Weights of a small transformer language model: 11M parameters, rotary positions.
MLP neurons of a small language model. Each row is named by its layer, matrix (up: input weights) and neuron, and shows model dimensions 0-127. Each number is 128 + 32 x the weight over its row's rms, rounded and kept within 0 to 255.
After each neuron's rows, "fires on" lists the tokens most often at its 100 highest values on Wikipedia text that the model never trained on; "fires in" lists the words (lower case) most often at its 100 highest values on Wikipedia text that the model never trained on.

L11.up139 [201 134 152 102 124 209 166 142 100 184 181 146 133 201 133 124 127  75  95 157 172 172 116 115 163  74 127  86 135 199 156 133 134 139 121 112 106 103 173 172 156 190  95 118 171 129 181 122 159  89 107 142 121 149 117 127 147 111 144 119 145 155 104 133 107 122  75  84 126 105  97  96  99 140  89 166 144  94 114  89  98 135 180  89 112 188 100 156 181 164 147 122 100 150 175 136 186 123 107  79  92 198 157  80 132 175 126 124 138  95 193 181  95 127 126 133  73 185 114 117  83  64 128 126  55  82 110 103]
fires on: " years", " year", "ly", "day", "s", " period"
fires in: "years", "year", "day", "period", "less", "children"

L7.up247 [149 110 145  46 180 181 143  70 137  89 123 172 148 132 159 118 174 130  79 137 152 113  96 139 175 186 133 188  66 153 155 153 169 104 140 190 145 159 122 101 129 122 106 112 126 174 128 158 115 147 118 152 192 133 165  97 145  97 162  67 168 141 170 114 101 174 128  77 100 174 116  90 121 152 190 140 100  78 114 102 124 134 134  81 163  70 111 125 181 143  76 110 126  69 110 124 168 183 144 116  89 127 152 134 154 151 192 133 127 153  84 134 131 106 170 164 137  88  86 140 110 156 144 134  99  93 120 149]
fires on: "born", "ish", " to", "ing", "n", "ed"
fires in: "born", "to", "appointed", "following"

L19.up524 [228 145 135 122 129 116 156  74  80 134 156 174  98  75 158 151 137  80 154  76 119 101 131  77  95 127 150 131 159 132 111 136 100 105 155 137 101 119 129 155 157 129 111 125 128 101 191 210 165 140  92 185 163 129 186 137 124 150 150 158 137 106  91 119 132  86 156 123 105 190 125  94 140 183 105 159 117 173 142 132 131  82 132 148 124  59 127  90 171 102 115 131 131 116 135 105 158 166 142 117 165 148 141 140 148 120 135 155 162  73 128 181 135 133 201 216 129 146 113 115 195 102 161 174 146 151 132  71]
fires on: " an", " An", "en"
fires in: "an", "enzyme"

L12.up494 [ 96 114 116 126  84 182  52 157 115 133 110  82 105  82 140 141 118 126  60 201 208 141  98 132 153 168 149  67 124 102 104 159 115 120 122 123  91 144 143 155  54 215  83 175 129 128 162 144 160  99  91 143 175 145 125 107 122 115  94 138 106 123  77 143 157 100 102 168 112 114 174  93 162  97 164 190 134 145 107 140 131  88 153 109 178 101  63 159  90  78 140 161 120 157 122 155 145 102  91 182  91 108 183 117  64 106 187 152 123 162  96 132 159 142 110 167 105 163  83 165  97 123 102 145  97 141 106  86]
fires on: "j", " part", " the", "i", "c", "ir"
fires in: "j", "the", "part", "confirmed"

L7.up249 [114 129 139 130  78 138 133 105 138 106  98  99  98 138 109 138 118 208 139 169 135 113 142 143 101  99 135 131 127  54  90 140  99  99  67 211 170 134 110 115 124 105 164  96 158 123 113  98 149 147 131 129 182  97 112 190 157 108 197 144  52  95 159 134 104 106 118 116 151 166 111 104  97 108 111 187  53 125 120 132  60 121 151 156 174 118 119  68  94  78 114 142 121 172 177  82  96 159 112  69  82 152  92 104 122 118 132 133 136 125 106 126 161 128 117 170 138  84 184 126 134  83 101 144  80 151 194 160]
fires on: " known", "History", "ent", "c", "s", " first"
fires in: "known", "history", "scientific", "first", "sent"

L8.up95 [161  96 152 108 112 131 176 188  83 113 125 106 123 103 195 191 165 139 145 126 100 106  91 105 143  88 155 141 103  75 115  87 109 131 113 105 117 133  92 145  66 176 153 150  82 130 105 186 165 187 146 126 185 158 205 127 126 177 156 136 133  81 106 169 159 100  74  75 158 149 149 191 112 115 178 180  68 117 134 158 169 110 147 140  93 126 113  97 154  88 153 143 144 163 142 141 120  82 110 150  87 143 135 147 128  91  94 174 120 163 149 116 123  71 135 160 101 179 105 120 100 109 146 119  72 114 185  94]
fires on: "y", " film", "der", "th", "ch", "e"
fires in: "film", "monastery", "murder", "story", "launched", "growth"

L14.up623 [120 132 148 159 131 155  99 123 104 152 145 130 101 122 164 162 152 129 106 153 154 119  91  47  89  72  90  93 121 120  95  94  91  81 194  64 159 132  98 112 158 124 130 169 131 117 136 143 106 101 154 106 148 104 131 120  99 119 153 119 110  56 120 120 150 102 135  66  62 106 103  69 180 148 107 120  56  49 125 113 140  95 129 103 163  83  56  94 163 109 132  83 120 192  86 134 136  91 125 152 144 135 143  77 120 156 136  78 122 140  94 111  87 148 150  51 148  84 125 165  98 154 162 159 160 110 136 156]
fires on: " as", "ly", " became"
fires in: "as", "became"

L8.up341 [147 164 122  34 137 125 156  90 130 113 100  56 122  54 164 118 146 191 198 119 142 155 139 102 114  85 112 141 152 105 131 139 149 144 131  74  98 122 121 157 158 125 128 169 122 135 124 161 160 127 147  83  83 180  50 117 114 149  51 171 227 123 121 124 142  93 166 120 154 113 152 157  88 102 145 154  93 125 135 160 135  92 107  90  70  88 130 117  95 144 149  94 146 166 155 160 145 144 167 108  95 139 173  92 149 118 153  85  98 144 110 173 115 145 152 120 161  90 129 129  97 150  88 152  86 102  64 117]
fires on: " first", "il", " only", "p", " last", "t"
fires in: "first", "only", "last", "families", "hospital", "next"

L4.up63 [ 38 124 112  81 145 109 150 174 196 200 178 124  66  79 108 119  92  95 151 175 120  95 127 135 158 131  89 100 167 168 116  98 102 206 106 114 149 103 136 164 111 134 138 153  73 129 112 102 139 156 119  83 127  79 155 170 146  87 103  58 149 102 131  96 111 131 127 124 131 144 156 119  94 102 188  94 128 151 136 182  74  98 120 131 105 132 176 105 162 129 125 105 161 158 125 107 142  97 106 101 132  87 101 164 115  87 130 132 176 187 127 126  91 126 141 135  26 199 198 128 172 148 139 170 170 121 173  74]
fires on: "ly", "d", " other", " early", "lo", " those"
fires in: "early", "other", "those", "lived", "mostly", "carlos"

L8.up138 [161 150 156 174 117 142  83  83  90 106 160 154 115  69 112 164 111 112 167  83 138 152 144 151 185 161 180 124 109 109 131 115 106 129  99 171 135 157  87  95 159 158 147 128 128 193 135 116 119 163 166  61 147 173  90 143  84  92 113 151 149  85 105 149  67 158 162  94 163 126 162 145 115 115 172 196 185 137  89 153 153 119 160 184 112  92 131 159 158 150 120 120 170 107 163  80  98 132 158  91  83 143  76 112 149 184 114 141 157 119 165 207 151 149 138 118  83 121 162 213 105 110 127 151 124 119 150 152]
fires on: " that", "ver", "gu", " because", "dge", "t"
fires in: "that", "never", "because", "argued", "begun", "t"

L4.up232 [171 116 154 117 108 116 135 120 113 156 123 180 105 133  70  75 143 179 108 116  70 148 103 121 148 155 169 109 116 133 135 125 153 138 105 139 146 144 185 153 108 133 125 190 136 189 210 161 160  94 137 204 182  88 106  90  94 170 128 156 119 143 118 124 134 146 109 110  77 198 159 167  65 133 121 138 124 132 196 178 147 130 141 106 145 113 111 127 141 144 132 183 100 138 126 117 156  87 143  72 135 167 119  81 124 118 101 140 150 156 166 175  94 133 116 111  50 150 188 121  78 136 198  95 119  85  90 135]
fires on: "re", "ship", " water", "land", " city", "at"
fires in: "there", "ship", "more", "water", "city"